Weights of a small transformer language model: 12 layers, tied embeddings.
MLP neurons of a small language model. Each row is named by its layer, matrix (up: input weights) and neuron, and shows model dimensions 128-255. Each number is 500 + 40 x the weight over its row's rms, rounded and kept within 0 to 999. Numbers have three digits each.
A block is one neuron, or neurons of one layer that tend to fire together. After each block is what it responds to, as a language model described it from the Wikipedia text at the highest values.

L4.up531:484522462453529489594544509452459544402449611477496470438561498484473522511558543456523484447467482461473554494483458505442482509528544539499522492524517453428524423536538480540420472502484564462554467488498527502463421516546474458503428497453449455503538486555464510491481462565536510440466416546519515499505504496501460526500549460522556428499521525485488428540529448504530485526544
Responds to: Noun-phrase-final heads. Closing nouns or suffixes that finish a title, name or compound phrase, such as Modern Family, psychosis, Civil Liberties, King Cup.

L2.up38:492437493547540533521513484505552446528463475461416526453496505518549461430570579466483473445483552485543495522466493492442468436481508496523519542453486542495553500487530545495434506463548523473574489540445509484505508526537497546522496445431469452555461475585511491471591468493537550532490457433494597477503518496484485531492461439479482474526517504550419509564431527487482498537520
L2.up314:534556531509497509507494492520537454495525500478501485453463459489507529477507559488491487592516520497465581449484490514543518567529524534474458484542553497534473554425445591442445466494458417556449475485522514535456518555479488561477485534428503459520498434577499595479469480520536516465500541456478540581487561452539462508497504563543577510494540422501518402475587547507565596512557
L2.up351:468447460543533521538546459480579601460490599497504515503489361472554536443578531414475510551508525412565555546513546525470488448506513504506539498426503459495470459442522592521438459516478506529531527501447479574522539528528512478531566489459485427432495455575546512532565491510506561417551533475482462487512525470514515552512504489538521509525547544487471508575495510445499524562469
L2.up424:485519455529552541417491425490514577460512449556501435510542512535445524486557520432476432508493549445529555431494464516506478512507411563519559494539570461495562481446452454521469523511484543435500482472550431502465452485524497496455518469441492569487539506537515541569519542494489509480497500494454508479521457522502556550503512453531519480534564473510449447577507509487589473438551
L2.up450:457441493509507489500519508488477479441483514600562505458444456571394504483533468503477505538553467495605476504445389482463489484549565473488519442517542500527528470536538589570472458513561573485539522477495476526543499534512475470470574581550513493516562452509528547582471509495443593532548463457468505549562400541439467552503561489488438506557519504522487455517431530534560484501556
L2.up623:485535483481549532506494449528506447496453529576457525468497471478494463472508494384465488544518479505488525466524433560491470495512473583527521395447483568512503406536466612503493417456461498490557492526439496568550422493480476496458554505418448521495494485554457481503533484478542508517529546526513512484522495540523473534508523456492550472498575455478473475511513524414423563493526
L2.up795:515536527518510465539541458516525506468469504489463478513526449569534451484494548379468465514494548442545430549492486507543409507534486447512540461526512464509573521534468568505470424502486532516517484476499551501535473472565550565491509492481503475443517436518508485490539446553441529429468557460508542547523521470492459510535577513495529456524492488446514466522456440461489437463510
L2.up892:400519479518550531537524401563555500497477508552453498458472386497519548520593505488482472458487512450566538492520518448429482504472451561486509578547503474561534488453489504482524491515524535552505508471462470529513524531564470496498520461472483418515531509522478467532516457457485601505520503515487527444560470484505504559516516508499528440512550475523427468557481500506548546464518
L2.up1119:514504451543582517569443537477420539440501504555524517515464496561456492534500537463526532522520507429541425440477455517458486481530508460468524488545501486525477512529436455552502477489455472485459538506415498536524447539548482445538574570488515445485500551451545537497518488429433531471567512505463537513555506507553441556509470492466578514502509396475459423508543471512474555460514
L2.up1151:482464424564533545602532508523491467500501533435522509550453401529493563499507525486464519512517584496595464475562517465529612535501493510449420553507487485526535469492472574570490482534569527548458395554485468449529521593492510482447443496462434507506535493497533505476510508530426527503491517414541466514569550545467527482492563536564525512488514511534409449502480480454471609477496
L2.up1314:473492465515501498518436546525552508469436531536527532435535393537433480456533486469529485501498429511560585542540538511486483513495486552478422460482473415514463446437549487550464430504506568501563478494487419470493482456503509449509468445493481509530506488514425530420528550405504539455492538491472569554503536525542442567506440500525508464577540502457500507515486521490557458541537
L2.up1404:444526466467475449524480472540520494562498559545496518494489506472467501454577492528508504475476418427519461506564484528464475494525568507457490503444483501551463503456520433462418494472517504574466547535485516544542451514500536567515472542492500453495509512585503444508536468476524468512522457503472501565574478476536478509525460554571492481423575447468491507501454473456502498507602
L2.up1422:476509478492545535495466477442555499467507486474456446564434488521459564470543494483543529572544575525517492488525493470453519465558556527541472495520516496551462446497461507462488446461511508521516569515532516552553473518448536502472523496503501475578425523532477447487480480496467447530491525468494457560521470507578534477501472475557465454582544489542471446553464538494510490501486
L2.up1497:477483560545532537543491515560483559493463568430520487531486498516565468509512552473450492469461517544496513562542475436453408514449565517480530480467475541503493445478533510495432536473490575553422452504494503527581430421526534545478516482508494484521486504491513504467460486490494445465426530522496547493499526532508507534525521414519491421488466534502470509496529534465371513513534
L2.up1506:497484530460601559566479544471475467494468526440483568515488444441479550487571557462482519483510499462519513497541510484402480546458504556543503508568481490550550518448481532524452488539432507476573481485559438558525477499469527550442483477472462481523545425621467472504551464462509502500539541493498543435488521438463495535497479550477472498528561484494498460558440509438585494490457
L2.up1521:467475516529546530516472487592514490483436516466474430445447477547547513507550492439478504534425549502564539540529436484505480444493508495472480500461538463525471471471546552473463427540596505473512492497477541570459497530476502547499496516411486428563535436569504461529503455520569497510432516562511536451547469466476510505488520444493569494526536488488484534533439492462394473422465
Responds to: Noun-forming word endings. Final subword pieces that complete a multi-token word, mostly suffixes like -age, -ure, -ment, -ation, -imate (garbage, Adventure, approximate), plus date/Time heading-words.

L9.up86:486514476558524462460534486497453484452480548562523528444562525463475501445499481492540488572496532515573449441505505506484481524510514560474577534472562492499570509479492527461494502457494513516461424578571521505547555533536570531535464557400465556552515515444567511477509431483512567505503529457467439511504540544500451526547560530454430492503552506540538496492488529438509485591478
L9.up490:499450480508542493494509462509484485524490474520503500587508467454556501446552440503450434512501608478558422424525518513481525443493565523517510434496485540501457436532523511425467512519443528476499413525482493479524559447462518465540522548463459370499507452486537535440524447538501568516550496551463486509494498571506536472508526591559393498505570470498529444511452478472537540435532
L9.up504:543422520531477468520480572571516525503493448493432454510460424484572431443538532548481493448502518536509431505570533518504473493459547417536527456501526479545493523455437492464473499491522531500449531437447464499534516483552549526518480448405512470526523490561511489484452483489520511464495493473517529483521478541524532486469513518572402488529472479481477518547503511498538508543522
L9.up968:513552477475502481470488530580472474528436533478509514533530491556500519461544537483493515561518544508559560531461454593447521559455473475547476495563457482523456478491467435468555551514481513472450438533530498494432501545481474528451473489448538542516475459573473473438553518520530515529496450527457531480536511518521523448543457487503571474532522490491471538538533508476519523497465
Responds to: Copula be after modals. Forms of "be", mainly "be" after modals or "to" (can be seen, will be, to be found), plus "was"/"is" after a subject noun phrase.

L2.up175:471472408530496435535486508447486464483502475448512403484422527398415418419544482526540508513490547539594486452419529490595515464485485561534485499508529483431495503522561553551462537525484488463517450554483544454573473458510539464483449546503486446498518426546580508543521557486469500512447512484504460527427532511518493494529548559533432557524459539537573513514510532430539544449527
L2.up178:465460464553540433556459544454516517443452434557520557500466489489467540426503510520500522550556523475453444504567420460454481523493521509517529444508496556535582541504457529434441470516537509477491447508466511479534576449593524477561502491514465527504496482521529518470538518456519532491465520535555502529464476452499581478514496530469480516451497508421561487571444515507480455533477
L2.up203:532487471443475458527516547536517528468490503533465463542489379538503454458557519398473532471486512496519501576610470527489485596434479507521464439487465476571557428521519513438455537515515497531436514485476471456519480470490512551512485520481436559497474466498482514568461516493502539483472553542506549511560538483524548531480565495560477475510471492536499493544497509467526495530498
L2.up318:426558406430589493527503531457535543503494474459441503454484547457452504471621589512482553531508523467534446447468468487503440510477495442574454501485474527561537529499467551509453526512508521470521460546467547457534543462504524435489473495461455464554476462511547467438546505490578480487504550536480567531548492471553516460499500466520483517516487481465567494501534494469509535464587
L2.up320:413534414483506524529476495431524543491450520579529518528572458490537450414494519537541527549494534451535495509544550508468476511456574586561432395499504541549521457567449464412543444468468529537544476482480501479531582479490537504490431480486504462568511455475462549518550389542544524555468516514524488539495530514534475480525492509509412435524502498510558518467486493510449513567457
L2.up347:489465436487481542456462472427527453485468518538456418475451486505438493474539542503500517501514480550443495445557557486445505475513508530537518477507519604443506463506484450508469397509497498453509428502554491488504514429507503498486569459512478507519503451550576441421541460526495497446465559506550529564584499558559504527457498476533437479569543486501509463522523486479497550530549
L2.up357:475425429526484378547468490534542573491474530465442440513507495472437445462543531538506537515504541481473443452526490494472515502552512481498527425561475504465496544442501505444472468494487511570460420549455521478548508528522516482475419469564545456472481446513506518470483500503592541531491551526488530469506535529498499500512513507525507558525539501499514551519539506549465472564508
L2.up549:453511511534539520545506503555490573426492522513431516420500538460520505442544532471545504474506577538522445518544499449487483481463500426534503448546462508428555525489493488473503489478518535436498433533486560441585501426591499463412487518466446509502586449473546495476525465500534480472427529487551511504499512513541565557477524496564476479572457474527555469545571449507498548459621
L2.up579:515552461506530480436483483458499539559460433513536505532480517503495493516542489403483490456549511467556546453437475495557521516457442500513465492540450488458548525503545556511479441482524476444442535545464516495473415454475563451466462489488493423550500433548479458497537539493586483527463518515497516485463475477482467501566481474486539523581536504485550499514502455476532543459507
L2.up679:488515401468493517470468460525461427539463459462474481601512532524544438491543552503513521473423520447502516417512462505520582503546579521502449455511492506517478520496524537415505474505539578559545470569526530468493490491579511532553500455444484470616549440465560471449538539471532494552478549471515509539529543494493564452545457499571410539512543494508593542493511483507508536499584
L2.up783:553513487512518499551482530468518532599466483495465512455562509532485442430556441505587520535508486447452492470476411545463575503479524498561445443491529574552464547542491523455516482532489440522432410556484537516490515495463575477461436488484497489513505393496496590526468482585461491492503579485507574462521430497508504555459477554528469444558460497507587504446536574478544521493469
L2.up824:510508472522576507492482526561520546525506507557549524499554406511458567453514531511538493484487475477523542469519435423534486479455582541536509397465484505514489545503496462429440466513502445505515383527534511468521584504538521522462532539463480489526478431449492516490559433569478528427490525440501519466445461507472595526493576520499471442572543440527564507508505552475513469582549
L2.up1117:458482459468513469542448586479520536491511513507449536503507482481467457425471528518558545548596499526485505529506518490514479541500427487459468534560482510574522507517485486453461495537458508524500514493471494475527464479459483505480479448541473504441542474520583512526558461447562500490545489523586536488474449529548599453493498477467399469459494485492520512509538548523478505581475
L2.up1289:461520388513529507567500477453503476509504471507486480503539544433460479359504570542557499549541464540513477489472458455493456553476575519534542427473500589518495498550455535552481488538424520472521438503466492516538511575593459556466450444444426497444529431490514464415577411529459479526474520494509517463465545421523519475575532426551481454476495531537587505546523461449542493521480
L2.up1421:551517476500513524496540563462431516502506477490496389483517582439490410511526487453488581532490496491533412506504556490440533557513510492502504553503530484567473557552522477435482533517518539470468474521430518558472544450427455468542531494489481448533480456538543458543552523429475461454506539530510512508476510442542533421524504440489456478546475502472457469478523555540501464474572
L2.up1520:474524454520456466558479458539493572485452491461420491500515544561492480488508570463548534473514494483515431438479586488530485450510504524519501518530545531460535548455481504440500432529455507545505495587494491515463450519556485531386440566534504490566491550531514493532514522509516559485494513517531506567467508533473457541478534529466481416500455444513489453567515465474512504443506
Responds to: Be-forms and negators. Auxiliary and copular forms of be (be, been, being) after modals, to, or have, plus negators no and not; also "I'm".

L9.up313:424533442538510523529551528521505433477458507501515472506437549474489470514490526504474506503477500456536484500480499493484489474485561485541447447495537529488502535526404653500442473488502474447498483525534566598477571491554565532529539491481434521532478462493484496491472448506598515534459503542488550512455520537533438518516502492483472533563443567478536470504476515526490525522607
L9.up314:442462572480546482560482456553505462527486560559494465573500533512457552498497433457499529432524433449499553487450460502538516499485517539457536550517497537502490580553396528506525442493578602454409478523594550502563497510515481547502521503409493504447472465525542512484457493444485481469530476520481481481488531489537523486529464541477484444507546495462526523532532504473475577498460
L9.up906:477489472493527533557494471513509476486503460495519477521391530544536423472461549501579555437545468503485512446477500540450449460506504521522447500491541573563554475516480532539426494523505489485441526529535591523500513452506498526472542452497455442535451507465521507490533465551528519496497481492554537486505564517527486501492520535550416500582499499485484559545442485476564519525415
L9.up1459:483495414540493481477437518494501509432491538507468547551485528509430458516471609501494432463457515500556479526502484513459504515460472519552510522489475501548522469448514540551490426488461511471495510531565533506479507489577468520521465501538529554496466529530437495469543501549543519525506517471450509559470490467476505482517530545529462466462483493465456491533499514443584465454475
Responds to: Predicate-introducing link words. Words right before a description or role assigned to a subject: "as" after described/considered/acknowledged, copulas is/was/became, and "is also" or "is considered".

L2.up10:550450554458587553519446589526548538547499492534527463533555538520563526409532525489543595518503550414464524482483528539527523508480524468457490524515573573513548476445443552468437505488468577511475492494504505526544535506461566525410467521426477520483535504539488522508551459497489531496505486528492478489545491509577522540476535514552501494425458542430528537517536463458490507540512
L2.up90:437475492561510522479518527485397471567499544508515496505511558480455588484512490459508579547452504473526513470466427513508587545500495522427492514531523525522452501467489505513524527503482461493519477543456491525563389529508495556468546532552416444510472505459515513553555385569474494499410542524520493531496480453534508528586548516489466471460514492478505456478563528532584507541582
L2.up116:443425480497498466490489502476537536532519520551480520519535580467533484455503491484544515525525536476472465461497475435496549475514551537514479517495513510514447430520420464490492535555478570507449544499502476531569519514565502468431507558493440500549458421563523536512528464559498515576461603472501447536485453439535553525581612447595428500535497560522531530529500455507536562532560
L2.up150:504449512578500517529468556520439456494460545521467500509481467479478486521477446545488593534450539497522508531507503451531525460548519500573412494437542465519565476434433482453493480543494526478469488470466513489513445483574494480495493494458504397529490425491522561490468465498583577518468550543500524537510466513569575532561535552553442486478491549479507502541472463470513487542586
L2.up202:493471508557496492490473539501488500521484542556503492492477461470465496508557520468481508500492512472510473509504454503578530483532486494526413486477494523501514456449405519439450536557507530510463536508507495522582471558543533547442496555384478404535452422469482538513540482520551588414423509496446568557502481478517555570494558479560476482438541619458488580503539446497573513498521
L2.up207:459503461524520501500458530431478468541504535554441468533579539459470469488571502512591552501446539481594481524494569443521482447507498499482485448493529494523458524491476429577535540469500550488490539441523490596489420534496517465492488487522496493515516428534505490506527472555490543510439500470466461513530474466523534523501518556569492548485525547481506517522565437498519513543482
L2.up258:460470489485429568494451565499505556576461501563477484540423491443541544482492418456486513484486549514576505493472466522521510421560452479489493504448515538515497459447447495506424499532482552555512478497490480504521460512537531504486497527391513469530457525489435549466551480581575568508411525472507524567510472506533560548512579529512464492464437584431531544518508481465522471503536
L2.up353:507423478547504479494510530540449504519479490595440533491479430495507534525512513437485499469512505563483457523560494509508544500535509485507536403505490493535518488484531528504462455565553499463437461527446508558557451506569524479427477542501419524550503387494540456516549472544520488499448486501497566502511457480514516506518523522502536505548432546487481524511444431460559474482597
L2.up358:508468501501544554487543477475465525510482491508447536490559466545434498473510487513566513471477506547535542512411492537537508504537510526438513446506466533525483479460468527458491526549506530537431466452466588541603480554536460547454464494483475508552482441519485550503577411526474549546447570469502491475539497431538572549553609471591547498508555533513582489454575494537473532495563
L2.up471:494523479536488573533519528517468489511544424523491510527457447481452502492498415510536547502522549478482482502502553493559504500512552449521439441433557561624532488445499531572493487484505449502433479550492471523459493496543492405551526527569487396495439421491518513491521499562463561466503461540461518578518471417598529556559516494544491499487514523464520548507525509481513507526551
L2.up537:444420431529534516488460543475460502485535441594431493508499456525459513488498456522567575500561524468519504527486494499533461429500500512489445451487478439551507497498432462555461503483506563468456565524486452524582501513545526469469468496462464478563458442440503611486516507527491519479452528532518544487463547518561503534554485471513526492450542513487562518493524506457477498535624
L2.up616:537485504467559513519511497473521589536462483533511523537547430491514446492454489513517544509458492553516542498508564550580433474484517499462468487523481518557487529482442475458494537522518596501504481507488533553540465469572528513464474491477472496551432418566462533540517477560563581528412504462481533506545515438512589465538546525606455473552456508469497517510565499430564516537521
L2.up641:479481497542527545536426508454492478529486503572475492484489513423533529471564518526601505544527532468545452519498507532497531557556538581469526419482576589495459491502460473436527532530426572466513511498517486536533467493560554508471500509495509526597484475494558527556507454461511530538440485526515451452455521505470544537532506437605419471503487484489589515547533521500541506493547
L2.up917:514367466490541516521490567485458489547472549544463453486491464494500574539526502445467490455530541477515507556561524473503487463520469528490483464483558500569493519414439495470531486477515547470528544448456504531553424443484571488482444453467457471525536485450422521546475462557531545470415506549532502469525473430585486550508453534525446430526474557437533538509505499470547496487552
L2.up1115:446459482492497557454483509487487575479430491512406459568541450545503453421515538530490573540497492436492427497527558473545473512503461540412529474442514564524466471468463494462474487525458529544465443457472546496547445550559565565477534548432527495577475504512516576497536455499550540497426542536522430492469486493473474528592514533536509451456507575444512516505514456441555542552514
L2.up1156:442446423526534563458426475463493470533531508516518479516458450491492477469475515515560601538543511451493497484512518518522506519507491463451485460513568468565525496383486526567496500533434525515479457485441518554584486504568482449516461537486487484527503470552479496525546450492521511535456505518477490552470462436570529530545494560550461498495471574426553503493465482536560503564618
Responds to: List item boundaries. Semicolons and cells closing items in dense inline lists or tables (certifications, coaches, squad rows); elsewhere scattered, unclear prose function words like "to", "is".

L2.up115:502465458476544504565508518553558533516505510481496534466537504550444497500472465558506555478515457491552487524583546441469496513469519583489464516442595455466449508463488471503542523513483570468460499533483436509475528528485523541549488477481465504519484513488488472559488478499541563507538564522502513410482496503465535542474549473446442529575527530454518471586484439412544551481498
L2.up366:510534508549497479541466478528470548495461475490522515522496496514449508486539576467490467506552512471531454494544503489532472472499524486537502471469520536572505565513489490463521465499457595510458463506511530541474522557552514496481466523493513519574509455487528466501487510510528505586497510494514553488508534491433497467465460448532498483626572493478579543497498484499494515466469
L2.up438:455490530534431504522466461491524494456531467452470438491475512552556488435492575532559586529560458439463542466527505510521530463464579540546516547521482530507450504543489378502455507523514535475499519513469454508508501486557517511532472432535461509491545418557556524612540465515554535464445541508570453572498540535536526507521509476529440538584536492494512513513519515500504518486485
L2.up491:427506434551436473512462533564472453528463453487503450473539519495513550489523442501449455466458471449508505420546485462567514538552501459507508490476536553576444550465457478492483510500495557564471460478537503458457514528490502504485546522483508412537477495544523554484558520481516540464423519462603490482433452484482524451581562447497525430494580540494507506490501508507478518571485
L2.up595:428493490455552491578467455471533541490522487469488552510479437510498487489534495558481538516455487473447452411491566551474500457454518575490474533494480520515484475425488498464451411457498555525502471563476434539490481492489535450426558489530549452472467479516505544569479489509496518489557516447564564484492455554522470506528507459461433526592514486466568508558482472445403572462498
L2.up628:491509564471560585539485519529469524487472456501446506500457504497554500514504542484488586534526540386458536421438508555487431497485486513467500523464473556522507489465473469533454526563411538466481441548517499552490577435548483550537533528443556534472517454480586518518532496526490458504484544502553442434534465562532486444514433469499430518566477545532461502548467438480430562517486
L2.up669:494465441527559455526474487494524507503470437555455451495469508506558472451539527469530597482541521528539528486548535555501589497516475546478443442510544482506541509484545502512471473484452478474494543532429509535560487559580537465489523498527477457501529494551495556556513478475466515468461535567526459534533463537515549526594590483579493496515545471438504448503595477513536415547474
L2.up744:419507455521440537531495523502460541466509529435477432465431471561435481503520506484507589552520579462506512416517572490469482492558529571507437489459465559522538504557507450456433446517508505407473519468543466469507574512557474475500507493433538501479466532471424479494501484481471498528502528596547502533468519503461437493479514545508468513576459451484570533529550457507387547487444
L2.up835:465444538452459538530510515516436505480524518448515503530480523543535528517466495556529506540525504515486520484538489475508513558542498537433459501490501552516450542412495539534407418513555492531557450543500432489539535545549496479535571510487516469559577526508466474544507515505509503511454524520511468461459484476510558486510540419504402547547511463430525491554503533509477516488514
L2.up961:567488483528535570495494495494485565473503541396542542544443516529432554481555489517416461492492563463544535475538456511497454457508517508470500524444446445529497510450482524498435461469482466469495479558476502493520493580529522472516498547469391422508459454548486449547496549518536499449529566490459492497375490522498568525515553510589506503512460517532461502543459435496486459529508
L2.up1007:432474518526556488468488503515460488600508500523517500511454531503540462510464476592504462481510526476555417465445482537564553446508528528453481503447449567505422470573474433531445462549556482528505501508562516483535528505520577500485444491529526484562585534513532545513524419504503559482449561499587478443433512499502533477543533490530564393576576496491486432525528498557480487490564
L2.up1189:472533518471505507502514481459559491504521506483521433511438574468537576449526554541460552504478601446493459477526481549544455525486548490515496536499554575521588520492432496470487547536504497504473465549546507488474495537493456532468592476533502502520526481552542444501527475544446531480501517597508561479460501486514497463455528570531430485552461480531539461460563543535502542541471
L2.up1212:474525475497492499579439495503536516529493562460488500538500443577452535468540510421504593522514519469562510497556520467471523553479518551498496502527441492500507476469483512471437527544531507445523464533473475498468429499484517535535556520457500450516548535541494459497537428498497527519480494580602526501498512507491463491469566511500475538517481434478512474491561506502483504472517
L2.up1373:470473451456557495492448492558453475499480436514573492485453512528492443486494479459523557570591512481511575466569526480516497493571576477502522484520501569511486511506454408540485522477551534543408460515526417468558510503507496471472523570507481572494564481475461478412547506491532418518490551499463505447538496510498425470489556529500458463543482456481553549474492510450392566479429
L2.up1420:419474479544534420502492492589589477527538491542531539572497408504518460515525494508532464517450459537518469460467448536511526437546534473493418477524510458502425492498556497470503455476505518464524470498499480561563488595509456515499517451442576470515482464543518561455478503488471579523519552491500548529476554555507506531497478534501465450518479501529472421577512537452507443467483
L2.up1484:498525488527519490554486547486483559579495463477436528517468381445459479416556536447514550559520535501542471530506504476502511476579506453517559564472549499547488495522543467515595507479552499457476497536426514502445475511581508564531502451454481459480566405506464472497592464511571464460504469529513546501485507519512510474519542520520455480534482521521511451460496482539531538554456
Responds to: Word "as" and similes. The word as in every use (known as, served as, such as, as well as, as of), plus the comparison words than, like and name/named/called.

L9.up751:492525430535516572483479517539452476485517518500510457517486473468554540452559523450464552457559578444551488441521471452477533493482472512492507498535479568567482481466443548477512558526523492443495520549571540454540496486536503490472466503460481459475527539559518493426546456450447496538556464542511458451520537500456483453517554501479524448493481440463520529526474468461543549514505
L9.up864:553529494514503488478509507491490511483497530490519526533451506533469548510508485503477546540537539475504437510515489387514485453560551519458502419496515540511528601480433536543414415491553567420561480500559598504506472498498532482543551519485527463556489498532542563492553490465487500574472513489495528559503449463487490519493496541509470454490487456499533532553488521504493527536508
L9.up1023:530526534440437468552533526503499495423443543473470447540469500625493457502474516432538578510460536490517493450443503495474451529549466552448485464522518466630561551461468480438476469466497445442434492497521580434491496469481487499436485516461463506521457592476594530453508478478503488480507510507542521560540544498536454518508510533493537484461494472482517533544519417491515565532482
L9.up1222:474533504514517552517487549586504530527547491500533458538475403534519489493453512474523467559484534534507485474515543539565449600522506516439488514481494535497507541506505509554399524453415519425499374546549507466538450473492476539522515573464530520526543495508536542466513504557502513522493499568542466488577546518471457469501529509536478508569533512555489439494533533456464593547456
Responds to: Word-final suffix pieces. Final subword pieces completing a split word, mostly inflectional or agent suffixes like -s, -es, -ed, -or/-ors, e.g. recept-ors, invest-or, track-ed.

L4.up1202:469474497509510486511447546544514501556447477525456412531496477563502498430536468527499480531568491523496455489597512563447507541440505529494482404531495494533550559530483465438500550554527520458415389539500570532509512517529471591474418421439515525521507462579545519459525436526536539486491524499543466506474476505515626454526456447497457429506487523437488595521494516450570496469479
Responds to: Be-verbs and word-initial letters. Forms of be after modals, to, or relative pronouns (can be, should be, were, have been), plus lone first letters of split words (t-umbling, l-anterns).

L4.up749:404481489528463536532500485536532543491465468486490479503407483593408544388541525470525571460540472512510517406468454483496517452484534526459554486502529500488416499507481565508446568502496479408507476614509470498484478510521500461488444483465527471469526458502518462494540390508468503583509534511526551484528507522507529452521634525531561505542459488436529535524523478544507569471510
Responds to: Clause-linking "as" and prepositions. Mostly "as" starting a clause or comparison, as in "as well as", "such as", "as soon as", "as the crew"; also "for", "than", "like", "towards".

L9.up30:462411517497529513452486457470468498523543527436551472444417481491476568457448501585486483472560498429537495532448470498504523543486440505436551454540496572516553565528420522435429478530470485466470566462492502586500480525527488475505466512503576487488462520590487566469564454544516546474479570527550492504477441525497536519504521472477407479526516544494519522532526426520483524476522
L9.up316:544534465523510526478511448430456520485563493545530478525481555453501541564515502552452488500501492496540420442482480550563494506554427485396508417479556533514523480470525572520507494470558531463467516469420451483476461472461471463455558522471510487541422526525527522508553480516505525459557526468535535537477400498557565497573605457572433434532524520472489505533538444513516518525565
L9.up1087:467429481560477518471495472512442499455500532523501473503482484464491464523531482524413446507447528501617459532535512538502516557550522476453547452491515532498480530568451466496458508478487445487506450513524457524409518436531472445560489499487523437491565479497520480464509490551562524451530551596503519530457454510570478494560495553536514487474504455507529494470543409433521552452532
L9.up1451:484454535574536448516488491406472556516481486460505523521381469507533482560499427593515521474513471478511415418535503516446519447496525574536438470502525535585510472498516467446437461475536447479440430464442423549476473466466495495489518550508434439526428529524497493492516481512479484587549509504503555471478450447576551479572604583485460524573505506499561461506550472486511528480494
Responds to: Structured list delimiters. Separators in infobox and table text: line-initial dashes, field-name colons, semicolons between list items, and table pipes, e.g. "- County:", "Platinum;", "| Montrose".